config = dict(
    n_layer=16,
    norm='rmsnorm',
    rope_fraction=1.0,
    lr=0.00828,
    weight_decay=0.0,
    schedule='wsd',
    batch_tokens=[32768, 65536, 98304],
)
MLP neurons of a small language model. Each row is named by its layer, matrix (down: output weights) and neuron, and shows model dimensions 128-255. Each number is 128 + 32 x the weight over its row's rms, rounded and kept within 0 to 255. Numbers have three digits each. A neuron's up and down rows have the sign that makes its largest values positive.
A block is one neuron, or neurons of one layer that tend to fire together. After each block is what it responds to, as a language model described it from the Wikipedia text at the highest values.

L3.down380:152110083144100158185108103143113143133126172144154141132106128086119110079134102060132135131122091216191088106075154103130140086144150048138158148147105134139103060142107138159122113115172130119161133198156180182158152088118091116096117052112146136141090066091135126121099120128133134087106157086187107134131142165116077158140149144123094142086139125118162115149165101086117177129075
Score dashes in tables

L7.down197:055115087136095079079141195133121119109109028095135147126058172119082168071162154126115177101151108120153175104103156112185181122147094097113141080104140114142133103112188151055111155085151213157118160162101128100100176161097115125161138167095147138145120089137111118137117143096138123093138097091170133208165173108057149060099162156147168127094144118086147114121144098124184142175154
L7.down248:126091069142134117123117088114077105126163203103134064137136147171107142187135158139124077128151119175153119098108147180132114119131148091090188144122059091085068077179109112100104103088163146181118109102084133112117188158104176114100076168146181083127103113136171112153120136101095155145177124142100143148131090158120086141168103090154133109124120091123163162117098137115143152085138
L7.down302:073137171173165152068081132123089184124158149141148136107134154125172130093125135145167134113095127136154135087093159124155113149105099113099097159129147076131134130138117137143206168171136175176141147174114131073121101140087135152108131161066091141138138130086072139164123142193136163195133125181191125100165128115075168122164149122137164087033185143073148097110087117068204179149195
L7.down466:086125188103114138143118109115127144085149176130086166128105164115119075131111116138046105135131127114115123184160146142110119128130131087130164143165097101159122189125151121119131194125090148131151104140140137120094157146122075112098112130090141137128172106102104090079110131154091081169174116069146147122131173103123116103083128137139103101149110163122100098119110106135154189134113
L7.down471:107129127128136099090134159121171144141159091138160193095186115159157159095137129101181110100131120124124148144092156116126108188071087158087147130112180149100167107196143139112136103138178140127172138077036165096055148104153082145186090101109106137156121144113174186143162146202085123145157097164132079139153161189135218138073182087165170149181180097131097151155122120090080120090113
L7.down517:061116121116089089120130121103121159103095153141156162129169116186157065091118186160156086161171180062176133101142161133148178094108153090090094128164138197101125137153092137133176186090165155084101131145124130082114152098137128121135095164077089132131149098128112087096112176192131149078168150188160096153141122166111145141116175081109125137145153115057143084094098073137153130181127
L7.down723:089149169085158105135215144068137091147086134148167088175138169135150162135105131174134103135149138129129105134186118055086172104174092162140108107122144115112201133105173082113115165138073082179158115163103131102066084163150150121160190148099105148127174206095137126124130158105098134122111161187151080094128102115086148128188185164167159107173144064103144079132162138097108152107146
L7.down885:127134095128080153098105090122124155135125088155187155138127116191131109097129098113153175126160154138107128142068151108162121068140148163120079143114124126134151110105144137119147120104081117091111169159079181076102143097081099125103100192168119120175160183118106179110139110092151171111121106152162147142102089107126193137135159165131177093102179079076178097137128135158141145116121
Mid-number digit tokens

L7.down223:119195142133150079132093084157116131126130069081107179136197077128133092147133138123107151123153102121147120091126104111169062136093092120138227130159063102072111108100094114121094166142098135141116076086128176154145170153161194147144160161134080144124151134118117119076104126157136123061182133110154136136138071120152123170133163091134087095088071138109155171163143152097127109103147
L7.down360:067065137063089145084091147173112145126158089119110105104139150141101095111148139138140126061105126121170174117149081131150136139183087136157077154136102079153133095145089123138148143109178146119130159148125122080147112151109115126194099113182135098147198152111156133091128126128089146163140191141098170066125105146133129098118114125125082112156130161079135182103194127114182105127094
L7.down578:105169150118119129085177123125137111135181086147105147122142092108102125121182103183117152119155127121143136112159133099135109089140136109112094160104127052142154091095136141099141102146100154124100152120108086156090194198109158094135101120203120079116127147130084127088103163132124137113118130063173135168166137106157138221120170108091105107120118168133109101114103143140155073140183
L7.down594:149093120037060141136108123096125117121133127159134105153149210144120171145109138084155168125134091125125133153113097160082166091107133152134157119144090061127142105106127137132105179119033140161129188127127085095106156158116082114123107156164143142169093168120152149129060180210126191067105144065140155101093064111171171192086154063116114091137096133153122120106106175150090096113134
L7.down596:174146123149101079142088096116120119136154142194086117186074216125102126162172126122153142098101192102141176101108126166084120140177164087133115125162115107121133178091207133133122160138134152104135125186124121147118140153146110134061120138160106116138163136134128170141110211150076090108117145193161129098123209167144145194140153092177124153146160139130121174133094176077046139139103
L7.down633:130158142172122111061134127112140109172108062110151084168120095123176106175169061081089139112142144107098147142126126121110137088095132163119200101175149166132133111190159087065173090096010148113069167088190105148117120140126163115144168123074158083106132112156136178146078089113105165097101154072194098154181133130131175107131150071177162135150146106110098146068118151136182111093174
L7.down675:141113116139113118113176121149121111105106121087119070118125135139119139072102093116155089167118098159107186125157133060159123153083151095151123125200129093077135096066149158170076135045181141068142162129120116132079168143129166118101130126103127174154192071054137187063139140100098060123143138123153102121117138124137095146129119124159083093053120163151080157159143061104117137132117
L7.down980:154137105081078134156143142137091150127124115110105199132151136123113107144136096143130123147144079126112119131098137120176119107113111085136110165191122104101106125087151051114128137137101080115171132161105049173069136099140087145091117083166121116116141125188129093111102175199049175127145151103189038132099139167120107145100142182157213101088150119113185154156173122143130106127136
Superlative-setup determiners

L7.down205:152067148125147087115127144079145117149096118086135152153103144213097179113169118141106170163082158084104145138109102190135097155123133103056165143126149108141105172178123152146095144129081130127106121150166140114114102087100102080169140090169110123124176126090154145111135150116175158129098072093128128115135142107194105075138210134113167108159147187147115103156111141162141146153102
L7.down235:114110155111142104114161181140165136077118125150108114163119116160147117090097131158084128127136177161124179147192124110100123106104092161115167148145194133084134127132130111111161112119114098093122065087163131102144102091154149130124044141153119128124173139164115112101206141091207118072159162125143132167164165200173163100097132101139158047212135094155079125155106110136100114145111
L7.down268:157126145164154108137081147097143108057074172186123112183154143116113229138150087133089111151144114169146153133142120144124168109096124130102152150156176121123140109138139091185142145194175206168158102111153110127087131106124109058108110116099099124146100109115172162130129151140217156161195087167137156149145104082122130129131168139144132195177178093117106177073144184090142099088108
L7.down275:095084172176157149165107081137118101121136104077151132106162155130166120102147150162153182098106116126118079118112078128103150106146093147152138134130100187103154121139106152185156143119000064115085110136110183100140110116199130130121126115072070132114118149113178137112057171106137125102126149117083126141135115134137129117071186105121111128159202100152096117095151143152126149101132
L7.down592:117104108102076106133164124152083110128146128103116110133099169139081170096149079096158124114121138078075142152092196174143119109111144117127192140123086144137135135144141126123116115155172132061155095101122109170152167132143125129147111066184105110133133061141174147144090121135140175097178104146115195171122171174155119113160145070171139112153140115104141163100127160106199115116165
L7.down631:155122052189150109085127153131145083157143153129074120081172150085137090103160134146135086168168071095168144152131170135054105105190029143102124125075137115124134130081144150081076134147037114209101082147127116172123132123138078114170151092052108146121138147106160112116173156129149126088162188109138112168122174059125154126103110149219156192066128149143119119167135173137124116153148
L7.down640:142100123134168107127140118136090124124140078087144140119099094132090115193108113133077135162224122206050162147096177101113126157137154113130184144163169075140168169115127134207184176099078050107173186150091147125133113149143116149137108139138099117124140117174156112178134089120174135178132129135098159124133097110097112167097084073147087153116112111163161126135136164106096115137148
L7.down862:160142171133176119128149152114149115112153072173138131194100147145114147125130080153107089161161130075170173152119148156125060134125129139134137125127209107094076139085118146082121149097040171124161175140104093107149124107122104051059161099156112156080056153120173142108115075147115102159191111068117127111085148109145148155114112147078112158146107096140098094147164147077101121144142
Clause-opening prepositions

L3.down244:151115146098118079120116152114127117123104060111158203127154136181062096109140092122194127187102155138149111141141159157132119127126106093162103169135086162151095122147140090191123132116033142154168130131167091072130099089124078077130138119088129103149189128140103117132161119107165130084153215073132113131093120114107137121090122119116121122129140149094168142118212176174167161157131
Word or prefix "in"

L7.down57:093117130144142113125133120085111089155079179128114106140132208149109162155104173117174112114121119152131093110107118115094144098069119111101087141113128062080115177131142140139168154063185116136132078134140126122099091123123167132136170101177176137132107117145157111154126132165148106155088080146112062123120146099144104159169133185140161129107149104062103129165042090111047135169135
L7.down78:164093073159171195149080085126092156188122122147142065119065144072080177080124153105108088110112163135123130111156148149098141090147062186208109127125105143117099124072130145146163164089131106115150112124068175173123144098140085138117129161131180113162062147073151100149119102079127113074148094094099122115132130091073114088171132092063160152122125182147155158109094120045061081106075
L7.down89:124077154147087108145150078114159120163149138073159110099152200166095188129130133155146155091146139141112138063108079143091171192142142134140097142110074090114086141132164108106138122131083090087174119134081102112135127158120161121128155182144157148102104127082127125160104212142136167072169059162144153123122078139095174165096065157156118115121195150073119138153119171122187118108076
L7.down218:067094110187179133094146198072145103170130100155066134140126150163072136058130087062087126064133064164121183108153103110120159117144125119118124085079125132122104106131127204087144150207041090098168107130094138142183159101120093108102126127148190118120160104098136180100107130147149133113113116149105123172062111150101177117159151143174195106079123137084149177144149189084144132140097
L7.down422:118079188073095171110099111090063086177170126143133154114080183098131123109078096193106154118176115107150076159136093184112100164148103100186130117108200102116121142195123111121139141091144144118181104130144128143182100135141142134008177138127126142103142120164144024185126095160088133074171111162065132192140110098118089101172136167125127119115070129173132130147124146120116157111141
L7.down489:081085106185100124131045140129124077172129155103106110117145076151102178129121145122084094104120173119127074114152147120043130127102139161097036131093119111110106125138112180112085083132176163145065165165148069182099122097089166078143125172141160110085128062144120064166183180136158149108142112166142140099091148219156113118108070113143136109185113116138181108106077106093109089073119
L7.down698:128167189143174175200132119090137136120144113136116177139145084170102175127178097113082076126210112139147105164148119097145112076089180120131162149128105157135125152113130097171123155129125103109124088105113108117128132108144141099192150137123125087171119102187102099099165167086120145110171114130168147107168083127126096115102150168121107160161101163218168194135131116149091200115103
L7.down887:076076135148160149075135145049115125135147188164142070124151169122145126116145122125156105134106124125115186100143149173124105126143135111126072158090175099101086122133165147159155076104098150083188164144055115176139116108107070153144102106123110134175120109126144111083196124142151116070158090135137115176135143164149109152115130145134085069175187137060172151093108170158105095184140
Final digit of years

L3.down735:094136094196137085111111209128172176132172117127113114156111143161155136132133130122070127120132156113104068141124111097102174129107176092099158121172132074105144160131183104093154085150000106177122214068117146146121127117140140127150117089101152108095115106098166159162129185107194111097090096126098145141202159169108164131109098134154136137124085084080083096137141092109107083110122
Article "the" after prepositions

L3.down480:109159129110142125094087149122101101091062095084090154047115148101137116139154145126116196108160133100113161087153132101121100149146063069106140113148088144147089183138110155128134094149086092094110135118085131100114086126147185116185130088103099202057112140160138105131077121159106142184126126149124088121135084175162148129120106154210113106152115124122151163104107102122098128144136
Ordinal number suffixes

L9.down376:120091122089120102112144158171136109156149076087143186139117109159114125126098133091177127199177122124100123169125100094110088134084124099098092164113141177085168130114100163172091126076126114116134158171147170094092175102130105137182060133170149100198153171088104197138173157106126227110155120128124139149112154104159125098107105126080129157200143133122175126158082108156138107154139
L9.down551:117146142129190179167122105123126091089115129102166120127128151128140195139149148176096159151149167148103124123145107054092097125124128144107111073176143100095119115127147131102072096126111141161194173099146198103101120079167119144089108144159141095153145095113163213089152136127112131085131079104134153122114099181153145161209130168102138067136150102151111144137115099183103083147118
L9.down619:060147135155118093137151073128164091125163117129200171124128133167163138133159140092126140114099122127117094149073157174174131142121125094189098175122122190100177086119137093133106147108179144115112144144079128082086176160133100160157073124142133075133132105095158172072102138108202255118130089127131121110120098174112171162165197121111155138128108107161144125138079153206126113173143
L9.down666:070135167150145063125135138086145155118216144131113117165146094104147132109109123123153148166090123095119086161118187155160161118131140103111095076063119071125076116187112165147113167170126173176125127146138113112057065156144115145083122128132153153140134131110098129096113146147192132148143124142143157120168161131151129122176120089056083092134162104149134068150118145117095135093199
L9.down738:129129103191099170115123063166150116049131083073180135133151153087110152120151073138136129111090178129135102088107119133127136144131116147099111134098119123175179089118133154080149055096153098144123119250076115141181157077157122078111108125181151088111125151104096154120086099139103139188138120113172110122101087129161138170103121150058150099115135091154078129149154040135178129078094
L9.down755:096149186158116153179164134151130156137108149140204146156140061192135076073137162130163142121056098054119145167083087126121166173117102117093169163187107132133104131133106156141075140130140087149138175144110064186124154136178111139173106138151119079096088108057129192133123154140115139134143154083109150111126124166144164116102137202118105146152150069169145131162091112129124172165058
L9.down842:070129096158169147133134115139085110094106081118170186098050150175120129124121126137150173144117123113147183168105141002097114139105084136074112080142133072086128126150135093150158168120192160148130155138106096107163133086061096073120117147090128072161098138131137208141156125133154189158108117124167083179154130142078174163195138079150198128089152084080133100123116097117109115168088
L9.down936:099157174070165124104117087145087126131158144142137116126151104093121125166145161146187191181121099143143084162167173130126165131099148130089149128105122071147119148064110184126100140139142131176146080122144132114176119138148138062130145118124095158081111153133118164121187160098123120132108166129080137213160073148143129151094085152108163105125055071084135153202217106168110137132107
Penultimate digits in numbers

L9.down17:156125173147134117178125067117166113124144125144092134086106142053130133131175113121141160128155157116095130119111193149138086110129157108119153097119099097162121133136055120166172052098043125159143114094110141085111119100059057116152128223056089148129136139112190134129133109135134170149177069135126159130165085097126131160188138128113128148124141129129153119098143143124179092106111
L9.down53:109103104125150136203142083067147142110129128115138156196134109111118139167099170179115177155154136152152100058062146120109081137176091095131162148116154106173067154116129150163147076135126164129099164111123219077138097114142121135186088153067140115121153119139140125054130082088159103123078178116171110057109136147108107070123059071083069143108162142226102123128147155136075136102163
L9.down149:154139175143138114154134148084166098136121127158094175121167175138118109117115131171105100128147115151137206140114098088109144106111126087110130046129061123148103133138152120132125103128137122161160106106161113114141116116165193094065096097147120117167140140180164116089067089107138135081116150152165134147182115118080133137119160103106139113071163159131116135208142115103067154103156
L9.down152:143147142095112144114114079113111153159109073081182094129080097107141124102125139097116121147167124098152152130092167172122147096126134116193100138095141135052162104126122107175158085125044145177119131119141142118107090031186067098191144114122184096145136155121087100066140098151127142119174172087193134164071084045110102144145105086179128154084218166133152159073134189116136157131115
L9.down267:093146142126165137120172089121134199149120136156083129128103113131097151166164113111154126096171137115122126088112138090177126065100129087148081151145153100072060141140123099131136109178110148130126067176159142108124161148131101104126155179093128066149078140106187162155103157110132161134163125090123131139075153145144062100139137107155122107127124079144090083124178110067128144134109
L9.down274:072134159129057103128145099117100148089111113126152122135196070152078090151159148129122129152059138110125082131139132118159185152116161147164090103118128073145152149146120088150041119090170148155142140126159089097088061148157176159177126139113075131145135155089111117082075142090122080092081149104144144125169173151092138141122136149087220105083080064107093144109072080155146146131161
L9.down740:095119165142137103127128093100190166131104182090141120177157132136140115110142105142106081147110123129107126101107112189153165073162103153076176133089139090086165149148142131111145189107031160193160134146083152153096118137210096119111135175068140173111162099159115150137129224111104126091076081081127136115158151070137163118118098123078158115122116130117185162137118134150138082137105
L9.down747:127121104048128119166100105158102172144152158069180182109088154134171161159157051137125150201177117105096147139179131117134105076124172055146109144103207132116126157127101094159135141097174159163135096116157098057144103121153155163132126137084117124112117095112136111190155121113073121116146112100179128131162107106128096102146136134146110072180104165067133139153150128043112179142146
Event-locating prepositions

L9.down70:109122110137184088157129118141125111139115133146108136094111132200098140072122088160144090150130113129180138112100077089138123140146090210062195095101120162193145152133121168084243105075077142149095113136095179161116140183090098137113126109170161096147156150164146140100067130124128162133142103056139112208135168077207096046079164149166164114120167150146135119126202135109125105126121
L9.down84:127133135141145170067131091104136120090095147185107142107056055142119166116098192134133151145106110160178160120134126159189142157194133140106111141113114111110106192147109146122103127118154164206152139128133108173117132070155105151126132135075149117175173107152136129118064143143118071112129097132138144061067122168144157140204172146062171136168129120090127110155206154174081169134137
L9.down183:163125170103104104134135163134170106095089081141134160111142116119083152129167138121124096147122180149098112145096071158145131133071135162150149095179104083113106149120143124150087081172086129133120095108109095113123130153159130181090140177070130131118146181173094124118109122156095149073136130151134099076154108175140146100152150174188120112098094076098160085133080125180126116138159
L9.down232:162092086148109127103093124088184090131094160139112103117155182150144138190099156104120136182165127141112171072114131162103095181148079128140075125123197169127033086075115103127088154134034170115121125119098185141111150144182138095072227112132091137212116133154113159166205157084108125140166110150096048104132112159135148156103129106142157164111080162133127168165137133078120127115117
L9.down245:202133155166145121153143135142131084111084132111156107137137180134122138159136131129195071115165129158106158137163151107135111157203155180155127078157161147201132175175163180135120101069132132151122191056196134162148065084141167123096101111119088106089145126181148107117152114223104117098101143129104123131168138110117122166104176149141152200134067164162116186141149130132099173151105
L9.down367:101119143099145116116129133086198081143090164128125145160128138101120112163121098111128175155071112114136153119142080124155095130140127105140111156114142114114121126141112117103149121104153136163085194093152055145137134141165132104131172154140186063159124121179199115192093128064164157082158109087116182034116135147118087096134166103178117122163166073135141160151131102144129109118121
L9.down500:143120139117180176138133149113150070116140137129120116049120209125111141109172137162134103097068186134146104098160100063149093144137124147154132173132192115137105127143110076164108098086114171113130101104131132133136107164160066095170087129040154097207148125136148137125109136145158134075172174163054112128153129145090095158138162153114116116158141155153144156148087071077145158117107
L9.down525:110064118126145105096101116172125081113075096105125115065142131142181082078146069163141083161129108131150141126167115133091057162172122088142141157118153129220108166148143095088156163194154138153129144082089106212138178140152142096139135128166065143175163109184107099143076152122117168080182169122105171157120057132129158072163124061143106173119105161085144088112135093100137193109106
Event-year final digit

L9.down18:093123152050081118105101015204082137129141179104139121086165094148101137134107160113170131118163169105114171132154109111170116133160124111057139188136068149155135120118128076110115029133111148117081127118121121130154176102075151184132124106123135206150142142153091108132119141104166152101104108131082189096140143154183156101066082149131113142172096153135147129070120104086135133112113
L9.down64:126107128078124128123122036131153179102114138109114095125122152126104128168152110151200143131099168118185091136127125164119162118086103183091162159146083190140103131071136144095130164133024189180106194126086133127137156138095126105125182135135060169100143121097200185074079120115114102119168153077179098080210157089098141136131109137103093130175141135134118154098132143152099150088153
L9.down233:139146162110129124082139099126143107159159101155101154147125070094106141111124094115124103160164130100113141113192135094127069137104116151126202176167182102129117127061128140106087128172105113077190159175085081112135176099151116168117099116090107132142161191111112164120087185151104173107089130042147155086144124122125130165102158171173100169074132171190078174141128122146099132143212
L9.down403:125152152135128107113170177127169130136095048129064140171134133169102155132135145131071116163104140135107149161098139150076161103119092103101106094152067116130124144187143134100124140085084141150107132174140142089094105104161119120129109169090150121135146110089142141119121133105155137091173117127212138154184121113144099123113152131125122152118143129155088149105156141152158093147112
L9.down797:124086062123118162124116056116070120118111151149117137119161116148123118182058164142180156177142129089090201098181143136140068159138128169115088148055093144100159135122103138169147159128153155129157129142150116176080161163086091107122143081146123113133138126131140144155132174135160139033132169183156092098188138162179105149164151163119131165133140122172063116168106126105079113135160
L9.down893:058073092125105097154136113064102076130080118166126126163076149163110107156122112098188102106113147070164153111060201129062109132198119110173065154083167144126081176090138175127112136138086149108065129109128118102140131155098139135118159110101087181145111092111174136169127125106165178190168142097163163123113141151094114153122130048089131130120103169135120156172079115190185140124177
L9.down983:102140194083179129121155202102142127157133121147132112111140097114169201087103150086125101177128155117112124101116165151073103098109115165145105159113141085076147173061083140156134139074152108141119110137114198079049152091106125114124136110133110099218172107060069124112087152132104125131130197089136090097179113078102159125057136108137110149124107099144083081133074103170152068161162
L9.down1018:110117102101129115083101171152142103136142122139090134147149126111076104110146091071185194166086113100137190149142134149120158119171111151121077126169108132098186133109145111101149130129119159149164155091129179110186079127147106058105100144134118083134082077152085142100107113114093086112087069116173055106140143109072107136157129127142108080102154093123116135135036116125102145158145
Predicative "the" before superlatives

L9.down113:159187139087109144121080137130167143121132123129128137087112133111136047122183166108142187121102152076129103103139130169102134120141175153128100143102092102115150088146163102085122089143083188121106100073124101105078138155078105137160073103174124082154145123119126153136102160163140145117122105131114123114128133149196106143155099090132138094166082097069074200186176164150149105101150
L9.down194:168103081118148145167147119165126090119096077207112186130129133236120085141139136145127152105165124155145161165147081166119185165159139168118203136144085159122117100088196148147118125158000141160097109105138195157105172126156083093126140062072128128111136153084170106107053082119152091183157137105127090131128111094121138052127160091112156125091134138112194121099126190145100104150179
L9.down204:103120129167151116128130097166085155122086150160097125099161144110174173089151108146132178141160092079113088127107105114110157115097136195182088161143112152116168137133185162118130131114122110164081094106145157100066129153092160087118120125154160133154099152128121153107091081132105119077117114184154155131097118117119092127097061140187161075119171125199188131182160121086128163132133
L9.down254:150135119142115116140082100144084097175141142122114181157127149085120098171106121103126115086125150120208176157125102095112124142135102213111097112088106127145166123106116153172131096091000083150120071117181148107072119120167140157122105133131107103123143132165162109128095148178138152147146186100104107160127076149134160140173181113184103116166135155149079108145110086125099111082130
L9.down655:122137134121086171160123146121123126132149162150075132151090108045104099104113159111101115171164102125113130169175140084093145141134097160199130114139092132100159141102119149132110184160093150094188176241183068155104137113109115154134153127112170079157162115135050096157125073174124076127127104065176118101128134075152122130133102145145105166166143126090164143165227147090131158145163
L9.down697:127143154112104099156110152155117174174156074121141158091112067183123151175137177163078079108087196090162149114142161111147122089155112160082124127134129164113116170102177151126158152059070132082118145092110189114077146107141163110181116024142154156158141145094151136138124157165135109163141140131086085190128106084091087154172144076142099064122091154127130170135078159140108082132124
L9.down771:096131123150151148085086134111126135157119126074110174195094214175122204216143215086162061116178198141124096148106171117137149154154129119099047158083084118173114128110178149132166111079056117105177121158097163175138164090101113143123115118126138155091148131160094095123112148139122153103141058107147162160126134155138149140152112127132149114120129103106143109163136166157184093119146
L9.down931:154138137089158159109080131130114147134121186118117151094071144102098140162109114076143102131199115086104151135084094084146100146122172122177131177134081174126069067153131138062141122114052125157102110128163122166108124111120121098063082135084106110128106101140114133201050080121087076164131173135103131138170141117157084096129155126101146124097083095099139120144189122130109155078166
Possessive determiners in biographies